From a checkpoint of a small transformer trained on Wikipedia: learned positions.
MLP neurons of a small language model. Each row is named by its layer, matrix (down: output weights) and neuron, and shows model dimensions 0-127. Each number is 128 + 32 x the weight over its row's rms, rounded and kept within 0 to 255. Numbers have three digits each.
A block is one neuron, or neurons of one layer that tend to fire together. Before each block is what it responds to, as a language model described it from the Wikipedia text at the highest values.

Description: Digits after thousands comma. First digit of a three-digit group after a comma in large numbers, mostly vote, population and attendance counts in tables (5,928,040; 150,000), and sometimes "in" after a comma or noun in prose.
L3.down1849:132137198162146133131148150124110106125118118175092136140115111134081126071157079118095125066092081163125096067136084171100164158131089190180124120111134150134152121156102134132112140122072134107063130127140198104124175104117134148128131123130069095129155090136158062149162117131118106153144109144117119117104138051150170100135186139171106099144100130107179147126081078098166089098168

Description: Indefinite article "an". Fires mostly on the article "an" before a vowel-initial noun or adjective, as in "an outsider", "an expert", "an ancestral"; also weakly on word-initial pieces like "re", "Pr", "Gr".
L9.down206:158133127053120144129077129161124168179123125136143139068081122135087161192148114148117101122145160171096140122159125144153205109153147202122099106117125112121143153158131109150138132120173152146130163144138159098143073025123157110153168110171146127185133185114104064163129132137120104111098156127083095176121063078122118109066183165125115172122079160155088131151147144139166172153104
L9.down293:194133116080146130157094173137109089100109125104102140142118183111144158112168148145153118071071109115129135110137158114147063159181188138156101112147121094149114116178094078152129124145136143157127178128112136154107138166143076219093135108157099092104179133177084122147158127106183059156154126054075178115201109152147152127141128091146091152084147096087118164105139157153146131124128
L9.down313:085104170164107078143165112095082086134116093051101168090135139093151187126138086130191090157151152099159092166176124109156174186093183087107119155169125154115095086129123112123131099091110109082205138132181127132120107107139183114144145068150098112208050121121069048105120158125126128145118107158085126093081115141111143121085063197110077127114181089140099108106071184124109169141172
L9.down364:171137118110111152169125155139120098160131098114119189151148148137119147137075173115140128124107137145158093110103121143090143150068087095166196129139083132138138138140143186132140082159055088098148147145130139153145101135136061125122134126145144159183134143156147177137127163106169115170142090135122107165117158062191089137135176126079140151130153141140126146104167185101119172159104
L9.down374:065083149084139132127154104072150105129194136116186163101089169139130115140132153124144150137101104126056108112148112126165088155161220120164131101147166172122140112126169110116122134098124109161101155214129132101172141120084086147134135118114096176093170196167097173114167194072166157117133176089148146115111055164107151118147103125136207132140136121145145135096127126119146058131165
L9.down457:155122158123096113137150106135157107140161138073136153121120129147166140110142126190073140126134102116113153154165170147165102151103173125155116099100140117144124109127162111201110089157111144120148148164116161096120168156080095096147101155141160176172168151135083123137155088098195117122131160082094123148134103101108129148189112154158166139113135152118096173152136134112129164134128
L9.down500:137176141103151129096128088168149200132112112141150135095129133161160123154153123114106170118138124130147161133090115154136174154125092153102146145127130122145114153177125179118107124127156081104139151064113173094135182137134185201120126102088136081164117122112086134117173105187101116133112100069127050111121125173131121137136157089190132126161125154147084093118210183149121098078149
L9.down517:212132116108096123091136179111162107129113102119153125184122087104120124182134151175120171187131107102127136177169079129088157202111142113098180105060167143184134155166128149149124134158125137157121140177125156168154151085129103139056120152124113101148153135180139116116133139109114123170055214153133140102060100078102203108121131150072142154119142107131137158100168128143173125161182
L9.down630:125095132113103088164141135168155119166180141158094101061131158134174150100135098104146195175144097114117129123099124159137158139159134079154091170211098113136133182109137125105176159104151140160066157119131120170173160107083149158159150066143062101138143156108140125097130135155079124125137074078113129135115131139154141086137098159108127085177185171112123153092128149137155152126137
L9.down693:143143139126160098121121124174150176158110109109149136150110158114123139137152180146176131161099137137162136091104122122137137169159154210107133196190116116136098134135163111119080172169218109155126134112156123165156184160151130123130114182090189159086123088140164097083119117116117160122090141144121015161151162156126104130136115134204086153170117115090131076131136147142079137130195
L9.down771:149162105068130086132094143089132106116104139119086081138126099142116124142112132125090139156144110148121128111107180162109116128094150058207158173047092110123163118121164140116126161114097091136069095131195094118197112100129107117149103144124110132118130125166133123158104130100105151092109114124096141099169163150137149121153115128141126105139141090146130104113119120154118152159188
L9.down784:162086131073182126118106146110123118129138093147139119121169138139085133148126156119117111161096086094168090076136154121114104101107110055114133150218148144074100129130110104121098180151139072153178144129099148101120124083189093100144125140177125131157135139146055131142183138135122153154116125182137138108154121128118115077188112128171104097065128154106086139183136180083165108072094
L9.down925:143090145157093138099138180160157129114184127075065185151097134098130054150181106190068157177123105138082132104108129188103105126169102162101099114101128185095186106129137118143136097160080152129155091190112162150156175132086180122113144226159195124133156144119144153126115190107145113090158142149174126108104106111159184095096210114111163105161129159149167208091114146116160131129148
L9.down1023:120096149141121179120160117105161129159211154125118150103105175116131147176191139147171131160131100089123198134147103093113142130103081120122110160096125083083114114112140136100085164087141095157116212144108128171188213173108127096130100174181150170147119168167105078096127164137188150124168109137121130068056122161127178140140174153179130143139148138118169109146076130138161115181153
L9.down1068:122171056117159126130181145111097115163088137121157177134166106178130170136183181105159149130115070058112152099085125076179141131124148093132170086160141135155139061071109128108093116126132111141099168121080102121173138127132079163107131150119133108119089134166099129200126164159119123107142135125091154143182064165138133098086149090139143167103182115098123137143134159177212165148144
L9.down1249:134118082059103130101090179131138166168118158127141106094113151082120172155177151129083139162181143170124092109122161127045097110052171174073127147115115143152142141112115143108155150070096160040186125152106147135096147127129096073087177088141090168141147129148145128227126161131113152178185102147168137132137143129162176098090104093140127073122063155118174117072120145124151099146186

Description: Words following place names. Function words and punctuation right after a place or location phrase, e.g. Street above, cave where, Dallas followed by a comma, eastern slopes of, plus score dashes as in 4–3.
L3.down1589:150116118206094168195120169158117102118120102149061166177171131142135103116132087107139129158123129141149144146083117165102064170119137138109102117100107125175141108108121145188176137153126107098080144131177140145180060152073122217146130172110166056114187148168138143140125116141155124117169154182156151116054171118154169173153112181141181142128126144139134087114152114108159065127099

Description: Separator before a name. Pipes, colons, commas and list dashes in sports and election tables or lists, just before a person's name, as in "17 | Armartiani", "1986: Dariusz" and "Mrs. Mary".
L9.down0:123203105101132099099147135097122115092177095146133115124161155148096122105156150187159162126174112127114152184155138136106144138200169187124156103115098138150106128109103080144166113103157169157148140149087104171131140163148136111141176158135102188086131208132203169140126133098108092141083146136120121138123074131159183082159096137097196096134153138092173161130206220184138096145123
L9.down126:108150096168133177156154104162092146153144158109122103145136099102139055159111159100157131127138160081078129087175141138120109156136089154131183120101136150162114183149175120108125157175111084193137076094109155140177125135153128130134071138127147118117075188111111091152139182105119081098113130160070129144103139144184049127157155089106155123149140109161152056081193172151103060126149
L9.down182:100153149125141119150128110130142086154038115083101151126144139141140125117082146178169139102155151145151160110136123120128130093103207125100159117131155067149105155166109106098189087136145104096143068079175206150154178113063102078085184106120149176091117139130151137150122147069194153144084162104090192154196137100171061092153114129123142109155153116135065058153110152167097151082172
L9.down269:171128105163165114136162125109137072108127107105142107077116114148097185066129152185118102132116111097146135119126145108157096127148112130116076119158104118150113142137198118118080160101124107167150148087128150108147115097096191091122157147091225064068125118130156105078157152078137129127123115177138198118152133151091156130154101152086109150140118200117146137126133110091134188121112
L9.down382:132127122115166095124140155132112129128150162108113111109098104143101115099185121127109107135118128088166071117180108085138131114144098090095120159177154087154153098162098141120153080149121081178118160107153149090181099104176092120143134154121171150105138149120168104126135149104130133161099157130137022097171201170165127149097058151127163068151147099061084092097140149116118120075188
L9.down411:140138157115091098114152160096084083082125100172079073110127142130134105058156164255150156159127123148166149155116093166173111127169106123085101124151067087073130198116162063165151162103178175107121104133132158114200149133133153130100077107142148115120134176184117121085137154140086079136159140094091057164145151133083162102124157108099156066161177097128101160161147188081151118159107
L9.down615:174141116121169157127102099146110139137138143165079154186090041101138164101181142246176130127085151143120118104139125140107133119123133137110083176167160095142196173139094122160117038045180143152099117156173134057150116132142063121118101107109092064172107096157147168128135112181165134120144192146161181139160100158119084097189156132094151129102118112108123077085163112154113159128121
L9.down723:111121139094134103163078180109132132059169079134104149120098131187145095162178060139076082126175141127151121109119122175134161135148083154118190154166122159161130154116104150129128162134146089108118149131163158096128123206095095071152104121150166090144089174126103103136161092139148124158125156162075083139122173062166090152156155139079215123115147146152115148147117118133184177080089
L9.down842:170151105120127139175155152154137150105145092090109160115173164087107103150153148180211147122128093088051147121151139138102126111121154138161080082086087143150149117187115106133112153144103195148140121113103130098170134145126125083153087146115119168106110107149167121124133083107119087118110159101154059141075097145115135086138143174104098154212155111127202114094237144163118085123077
L9.down871:025190132149110098162121143079135181219125089123123064131099120131165120150090184135071119144103124144163113153131169122143122093117155096130135144111156151146116170128087126193132176111158143144110135070123130145097153147140130147134180105140119144173111161147134140136099118135142147148113186131132161179170129140154092150129146065110158154125108095087117103114080153142180132147149
L9.down883:119054185130115105117160127145142120137138122130107113069151115188114087177078193132165068130082121147140160111120116098168113137170114117036132143157149132162143150193082115106106159072208070132140103144124160129172156124122042067095132145134107146100139155132129140082141135167163117062144092094132067124164130116178096095176154196188119097140088077144121095129119112139122110129186
L9.down1033:160170072127136128116112069119108095140133112135112162066149117098103152152146164127166094095151179129120091134136132135181128143133135131106086152104100172091178192109094132128109125101173152090132100163161099144143104121197163101125130085090134134115213179171091184070134180085104125110125205119028112153132109112133095086134180120095153109119171148141115111149174106148177123141150
L9.down1180:108163134176138157137080166144148104132126157162133123083105063148098162129121140146162134098175100122120151121146130058129063157082148207147139149118132141137143168111174098105132148206169073152119145095174085230098099177086171129120152069130154135179096135122120109105126158089127185078159097107158159149087162116120108108134105099135140184100110143175058106158080123185122120106152
L9.down1203:112118181142135093114173109113106129138108100125103126110099088116142084127113089132109155116161194148185164093141091096082134141134112139112146191127113103118089132148142117164163164126057154127147129128102186048166080086122133129108143150099099138096121099134128064141129167135141111127144110163161089123186128131151135112132118138153118122119090154114086141176067081161164077128173
L9.down1801:066137090128097123125120162171077136126162116121113200118076134165170082086187175109196127076136137138096105180128172154147103107155190158136118112175138101126081142121126121170132138146155189126156123146160057157121185185118146119170214094056091148131103147165135154072121148108196121138131157150103135080116166145168090158090058093133111189128150106191141136130136172127119134157174
L9.down1860:135108108128194098119141091186160136162142169106093154142132124129166156158100142086128146160124176147104110115119154174180058143131126171076170106155112143184103132146162152118076090111104117101142076148169139125195078125124174140100154061116124124161104189124146110151072108119128150116153131076144141145109107150133161161171158145143121171082122147124150160114104170056124152103172

Description: Final digit of numbers. The last digit that completes a comma-grouped or decimal number, e.g. the final 0 of 40,000, the 5 of 1.5, 3,907,454, often before a table pipe; rarely, list-ending words such as States.
L2.down451:130148112065128103180178163107105114139117102176163085147115155111127156133143145087086133115099155096092211137143160119167156086107150136136113187101106126098095146134145202137161128171115110110114080083110077069144123154072051135165101144163127074081084140150103120162109105123155074128129169142100118158122087129121130123184150139101126163165181119132111126127175166199060097086203
L2.down568:095083135116164124115154081157135122116047107156109129111185109105173120134129161119105171136119135153078083106109177133148137118098143124128120142090136119081174126106141125109136112126133102166144097142147172107143105126094083134159160141094144074111195149183140154136127066189105162063149076155143119109098110140095160085130164047083157136110106066078142144151134119176051118130152
L2.down765:141139145137142140143116075113124116181131102117150163134175105151152127120138138106149180124080175116129143173080163189115162118161142111117157034155130120122175154156085105092184073127058127127114168079114139099105157154095113090103114170187172136090098163190116168145091149149137088133139089106144062163131102056178141140140110122096099129081135129111147079092139115121136118166118
L2.down1341:119132161144195101091175091131121136142138155106138147107096100140183108132137098102167100050147102078143115107115190136184119136103107103128142161163102143141172093126134171106133096117127108092116118152080166099146084100151114062147138111155106157020090162197172145146177137149082152104212105147150168150105088167120164159079138133121062167160128111113115088141103115140100133104145

Description: Digits inside multi-digit numbers. Non-initial digits and the commas or decimal points inside numbers in tables and infoboxes, e.g. vote counts 14,765, areas 44.81, coordinates 39°55′.
L9.down399:097088172171184141096123112136113066101140096126130074097101126126146153111125113154111153075176127109116135131137125104127160112132124143171109141136165139153124071179114144174173189098134128146118114109166102153113117110099150103109150117112203159168118097200113140103148175100074097152139106218172087111080119160096152126127124144189070131105194085153114174086076066139085103109122
L9.down471:157128102172154144109111166138143106088137100123144159157141128107139142160114151129191141138065094088107130115117087145135092103108173130139126108102103143151134167144145083118128179048110115059143106128160178099121170097115100153157143077095121110129214113116074152097197124136106098132129131170086160155146110144129131084137063067122069076084129153119083146166109139168107066073107
L9.down683:145153096092144203099161121101108147116180107154158090129123127142139128140075157204105128106136102152128139224116163122097096114098130181169177103146129101148108146103150144174129158104164112113171095178095172145177123146135177152075177079117124149121139163129158153182144133151139155124133136130117110143149098138092100116142147103103128172125201131127155109110098111151117133130117
L9.down938:124112138118120155166092142112149215084153115116107123151116134112169152082120138122179127147088111142135184153172181129121163144119110176148076133156166091095095146078099150144124167105128123103144103152123125165047162137123082138126188146151141192125129123135173106148136142131115163131149110094147182105135111091129110114122153154081114174118121124129088200126090110095133147129127
L9.down1028:106131114173079155136151127130127110145097160101148160176087100082153119089115120113135156173136133163126175152135161118170172129105154122083169084119167156116168153102185117189155144186120081114128114158142136147054151153087188166112183163072119134158152152076157148167123113149145110125159126127152131126115133114144127131106113080124210097140180227082147153105124116163123119134198
L9.down1255:168154117115101161122092109106110107164112107124099148124144151124089143106126156088156116113122172099140145144098076130120173166089122091112108189094163109141116154092122087141112145135113092130150153114114136105167137061100123116054140178203106143093108173072170147173163141107121177131108119134171124181112187162144125139162113123092137114093132135153032139146112144148083107173159
L9.down1290:115135144099119144142148096149150113097083087111128136109109113166133104173082130144109150071117097107189171170123126153141138114128123079138142144150139136128128167105113156123097080138119133177089131159144135121093146158109149156150081122142160113188151106125068151144136126116101089138114133189131166197113100090126107102103161141157111158151101085131181109156209130100128112137141
L9.down1483:050186177123176152144127135125065162130136133105163087135102127152079130143106129066106098130126151171160104115091117062163186130081141155149180148155143108056177147121138146152170164134103101133127091189164183164158154129203154110139112127170171102151167084168159114112163131114085118088139136118155029146158135119130095123147167125117059140115089141098093147144094169150126141121063
L9.down1527:125126155126178127149140128122145147170143183141177172181052145137092164138090099121150115104139141124041152131102152149124111120168139143104117109186148156191139112097154134103085154111125109103137137141136158103134110138139130168116198181127105129162117092069127146151154188165092196118123168136142184169157130142085146103154130084112131109173109131124110092127104079163142104122109
L9.down1593:078094104122159139102160138157173182146201119137124152139117127141143184121146158094157153124162134124174075129126098201186088072158137134061113153141102060139158128104110135089087169155159182126072119159067109096137154102089102135156114137110108106176138142050100167126177103140149169097109133178130095174137133039081078122111138163177149134095107104114126151137170111189176159149165
L9.down1594:124116149141153166116106096112097163175137112159103088155056157124134080121074120142130050122148149093163112115171165127092170136136122169147102093152146118113174061116130127115098087198150096106172167135088136046158097130137135131082094138132130145161138174113075115065126110153105104114144117123142171129155118164089107117121134102121125150158131104119153173126150164131105170164129
L9.down1675:076136145163081123075121085135096169096125084179091184093154156139159163113133109158099117116124173118174106070058110131181138113133087147153095135110156129126204111111129147088151099178150139135173158079124169146101167142144119123119146138106142112131085136117130122155142090090149167163128107117183140082115094135116085124113141105165135158085118114114151151155087130188139120136174
L9.down1866:108096110172119169116134198082061134145153097139115154102116117151136157165150200116114149121101172137175074143130112144106134149066126167116149124114090078134173170114131150100104250086117128112159145102142127120109167110178150173092095126104132113133177132193149073145144158116147116133148158124124156136065162100158141212111085195136141137147110069112081133133110116087089096093152
L9.down1934:083148102130133173172080104161120101152067120167121171135067169134138102114089120114144166095044154114083150145157135130139108149153196139120147209139164101126132122103112117159126122143056134082151118133126095085156215123158112108134123167107119121124095130089136104159097117124073149153171124095141100135117187080114202110080157106089169163136054177107106144153102100163113116106088
L9.down2030:121141138164121150129096189113163115134097142203116105132223148170156107140158083162130113151118122155150162137148101104070169112097120152160161142099120142130149175100136056108082141120171116160168147130130198105143175092140096148113159102206179103126163088102150088087139189155167125148145182161086188065136057141179130121162108144098113177147130124085140107152130114123196084122114
L9.down2041:144109117129145107141141133099092097133107134130117118171188131072079146179145127142152160154102107152097108169114145134070163116107123109124107150122159105164095105126115061147137094186145151138141157129100216151172154146119117161111141144079097129111134163105123168126154100127146147104145151106087059136193134093170034140116120100108139137194145093142165117143136118122170106158160

Description: Article "an" and zero. Fires on the article "an" before a noun or adjective (an Indian, an athlete) and on the digit 0 in tables, scores and decimals (0.64, 8:00).
L3.down1201:154168142102170123134061125157130092115115128173147134047133123128125148103093120124158114157132099083148162123105090146113159169061100122139098140117139161105158114161155108141093106123141119135164133151097146058154131100178114098105181105153143130215139076135037107103134128106136114104177132104189135096173151104148103111151108162085133122073104097124150118164138146182229111142119

Description: Location and structure nouns. Nouns and prepositions giving a place or part of a building or area in descriptive articles, such as floor, annex, inside, west, view.
L2.down964:139113170123104150083084143136162116141151150151102167160108175120147132128092124128147175138091118093146105155134120137123161147187143123138174147187116118119180143170119099086119089116196087125138129175161165067168137079200131112152161138087172100064167073136111050113121093159155131109164116155131207046088091136139103086117139143095087079118118177153149161118164181133125167181104
L2.down1022:141118122146134137144070107152130146159142085146116140156144131205144120100132114123130151187073122136120152169107127070168103123121154104111134165105079137109082145132161147098082122186153089122171156139132131118187105102119174147136121098155067105153103087103147157125133134176140168093191114162126165078039103163152111108136172157139098058113116119162146099060144113176142145192108
L2.down1128:120116094181140115172132144120142137134150151157119130150150125134127155056120119159121107118112195150151069172188110108117165115104136136157107074128114108120139165101153132155135137103173109082107137173120120151130149091136117114066108154148137109207127147127162134142180113072171141070172140088120129110096100130183194109080179156186167143134113141130068206108107127115083151166143
L2.down1973:146119089130108073128110086114088160122077120133141110157134190110121134110126160162091191118122148115119088127110164097150102154150046131140101120135118118131193125145053184110097120115125159161151120117138105138135143067122094135061126079095124132127155146123130132142080149201101198094121127152127099190148145168082156150149081113147129155095139109113114166184072145119129126136213

Description: Before place names. Tokens just before a place name or address, such as in, at, of, street-number digits, or list dashes before town names.
L9.down253:100166102146075143088085125126195170158096203097083145150109102108100117167130048137158122110126167157114113138144126130101136146155157190107103197088098084119127144092166137174103085111093125117110147140125092117168080139115180153112106114186153052151134127107108143134202118165103164115143097114109101142132137150101134165104112118146065086130129132132071126183158104129091102101124
L9.down379:138134159105111150114160066074164157162133101077133111175142162148155139099130123082128090127155138121113162166114124109112080121117117086100184156141157167201090156110121163150068072121133162096082133099174100158171090138141158153153124138109156093126149068137142176136116115190130145131172149126101147110153131106158130114056126084087111185142099146091121057116082155136187157110156
L9.down538:146110154088123133146120111096175124093147152131088149094174098138112118151076152113140106130096126153132135064148083146127156128117153095197188117187135084136144129078158119135114154140106125131117103159084111118126084105135155127087146192158103150167106126158170100126081163115108135106109122178098098116141119167089156170167155166162128146080093121125094177158117151185106093143169
L9.down541:162170145081129159124123166103141060128132108157149113128128162142104170159118158117114157116169132194147067135136119092105146150169104164126071098123160153145134121136163181088126130152131122153174084137149125136166140151153091111195125138107177107099138151153133134113160129144154174155165199141151083111085073097151118185120217157133112203142153129123142080102125150158095142074163
L9.down691:134106081149089094105192131151135159168142172099100116118129162168132129231136119136128138144150175141152119104090146106159104130147109132152137121095087158160130135202172127170140143078106144157124096140105085120119075173157112085122146158157174144093103037131098095154156163142057062130130129178119057170111074127147131125148128104113148092070101132182161164120141137103154113143135
L9.down705:144152183137162099096104199085181140134045041113140127119122057107106154136117097130156103121144121166085088061150076120161106124207122063120077162149106119135115108099133140168155104121145142165090130172119104077174090133102154124038155138138167113111087132124092163157104112140106114167141161056158087079139117105162124124144166133179144147193136129087116139086093106115132115132183
L9.down710:122171094190150139094098088124125123082175075070120115152132130128129082177113134167130122088153148140144181129134134108079150119103051154141096075107159145082086135118124173098103144137107148108108135150159131123129123110139089131095121071199158090126169128110081170093124118115112166145098065112193099121147080142102146157200096104094145120117127186107097127131120095128117126114167
L9.down724:087142118177120165163128157057089103144169132150086111103158101153097163136104144097203108140089131143104119102106178155188088130154154128107176080060117125131140127220168105149113146136087107124164070129139030166119126139081156085164171147157084119130097145196130141204082152088164152066099102065093132119099121187158100144138130141116118118083119117151076101196103118119114088126191
L9.down768:119109154254050138138116157133068144126128111092124108127144112182099147159151189127106129066161095112084129071092149094122125180162170117115152117093088164102060154123173140078130183128141141145108118159131124081165122127133078154067108136105069128147103149097099099063112163111100136129107134195103088139139138133102144102071197155202126151169114152143136048148106159123139152066154
L9.down810:150143102153112167140047132155151162078106092116110109162100199139152147068144128154112156131133152137156137167102151095169155146097163176108137125155130172184080161145141114128096143108123158133129107121179127163141140163157158137167166112158102132094120146122132094114145151175146180147117097196099037106150128117091081157125171132084186093120172098133133155120143071181115134143109
L9.down856:147154153167119116075146118114145178189129082127074129154160084139168098159146140093114124161089146100117155112160160120108109114139068174145120131150119133186080131168135102095113110151128093095153094182158173226127194180061112132109109142087123162089112184178104155144115107170054171155108122104122132094088106137210128124164072138113138134083168181149132144139108099061074067134131
L9.down911:092172096154150120077138122117121087149111144175097150127111135064129150138163112153113138122179122128163103148111152113135112109123115151115056120159115130118122117098105145163192160085155141092189124051142164124182141150109138140092158104188152103156164143108166118204172100139072214176103099098114135106096125121138084081102131138112090158136112128072106109158192109134154111150125
L9.down952:080095170146080188131057162103133114114117123128082149158142113104153107122108148216116111160096103137132125121117100116124154144110166127139119149102097108107112120122159097139101115112106107081127107138120136088168117143112108111075138217138139077153087130154191147216161111188120118154097139111088219113123173168099114165153059163148148163133166168134085148087148133122149114131125
L9.down1231:123121120185145173145156139119151145142121187166152138173147132086139149166170090097180087161140138138130122127088148111170133171109209121093167098132088139101153146077139140078065179197101143186148088175150124165167179167220145121145131160144111192143084137139102107155146119133095145121176168148125125074122137178145127102138154127111134164157156131113169136078077096144135094158141
L9.down1913:139132154114155121118132125102138086120157148120121100115135049130117114169140124159131106096127150081106158119150148110092134159075115136098082105145131138128129118093069115094131184119131179170145168191097121084108113119155165081119079084123161051132135140192156136125141133151146185168140146129168133152106147121119178131140116156077153061140093126142191103193123070064136122157189
L9.down1957:137110129159159183102093207130154151078176125138106139107116167153109068185176155147117145131093127169145153090197128122131125072147139090089109110132211103130130114149141118100137129094087156149106089105137144139122073137071134142106154098157042100093192098111063093096143119148168031129129147117108168097143125121157147171125150151158094166110178176171109135166110128106125192155171

Description: Indefinite article "an". The article "an" (and "An") in running Wikipedia prose, as in "was an American lawyer", "launched by an Atlas V", "had an intersection", plus scattered word-piece and table tokens.
L2.down323:135166155079108184174138153149154118053160153141173093060096127133111110133102095091125128166101121082154142128079087095117138160125109113146154104132149095142130169109184084149136132143129108139182175104114151093147110093139118096140135105106134104113151181113053114137117112140125091131162125112137175094179153159138134123110098191146115166120070101134144106147093069177170090094073
L2.down643:079123126153153150120134159146112171172155097112141107077108136123159131107126140102105100135145082122134073112166174150099107151123166108130099208108137102125181093143189138110088105135060116078106113167103170156141119162132102133160128140126092132131161114065094127148187136145131181146144159149100178100165138133172104155164013125061157147130110070166144085149138077129134156129155
L2.down759:122110092121170158124112152106094153085116129170124081125148144150104095151052106179148130150062144157121141138090111009132184200064119152104135129065145105126147105151086109143156157126069096157110116128125094106107149095153159140122184123113084110121144096134118117157119166090148102099113146196128142137141106139095157145166155045140052104109127115133214138076131125108147158125143
L2.down852:130116153175099176131182127178180103107131141126164181117137140104136137081144140088094133177166131152062084119167095112114169227073147072099131118125112169120109106140212156162133100190079111161207127090092158147144119139144103132072075065132117137131107090127113106077128096092180107109224118134080110133168096114143139127088113097092141144103117100102199126150095143097165107084149

Description: Surname-final tokens. Last word piece of a person's surname that completes a full name, usually in tables or lists before a | or comma, as in Jørg-ensen, Hor-owitz, Pav-ičić; occasionally place names like Stadium or Mainz.
L2.down224:146133093145129124107090129182126148119136098125131155142175108140120140175157098187088156119112112144138162152146161107127142124120092109165148151162109106162124129154086113149096127152120146105146159143157125136093106150154148135173095166117119110109084131129108098145114152166175146096104121138163189169118096137123088139119094027134130115112150105011165141186104105157087195115107
L2.down709:102122130120191073116151066133133118107132112157183124162151121182099179154149132105203136074143125075121077110120150182135111187105133116129105127169106118079142089092131166183108133180147156158103160156092109116161115104164132147138147069143146183181179136168190124136060107110133171112137091103157170144132079095138131092126116176121138119097133126168098136103141175170084139162124
L2.down783:204158145174116142097121180144149077144122093167138108138140145195141126199116139133092137133120134091088122123140167206143139126168139150191102085087144117092135101129150091139071125169144127093154105250105087128122081143122117140079117048164096096080121187194182124197119143107094163132084089150136137116121172093112130086131146104120151121207149154162145100166055121174119128140097
L2.down1767:141177142192200129066073086127141099159080147133146140138086140126132148173111167157171153124094114142083135135141113197121131139165124127166068161171126104095133129116162101115128156150115112094114102184104125155118061108130069112146188101123120134097112107118175116167153112157078124122123162122127120093159149122145114124101162140126129123142124144172131185158125138162173153108142

Description: Arabic/South Asian name fragments. Word-piece continuations inside transliterated Arabic, Persian or Indian names and terms, e.g. Asma al-Assad, Fiqh, Arshad, Maysalun; weaker on "of"/"from" after names.
L3.down1460:094122117107109050105150108177179080142088092064120132123184091140180132158168155163155145123153065131134190132127145125122108116145116114155081110142115144103099135189129099127130140155137118094106165142127186087106147138125109077139109084118090173136101122177124096191177147106124138103112153173188127125156109166115102133128117113099186092129149112106173103119151058144141134103080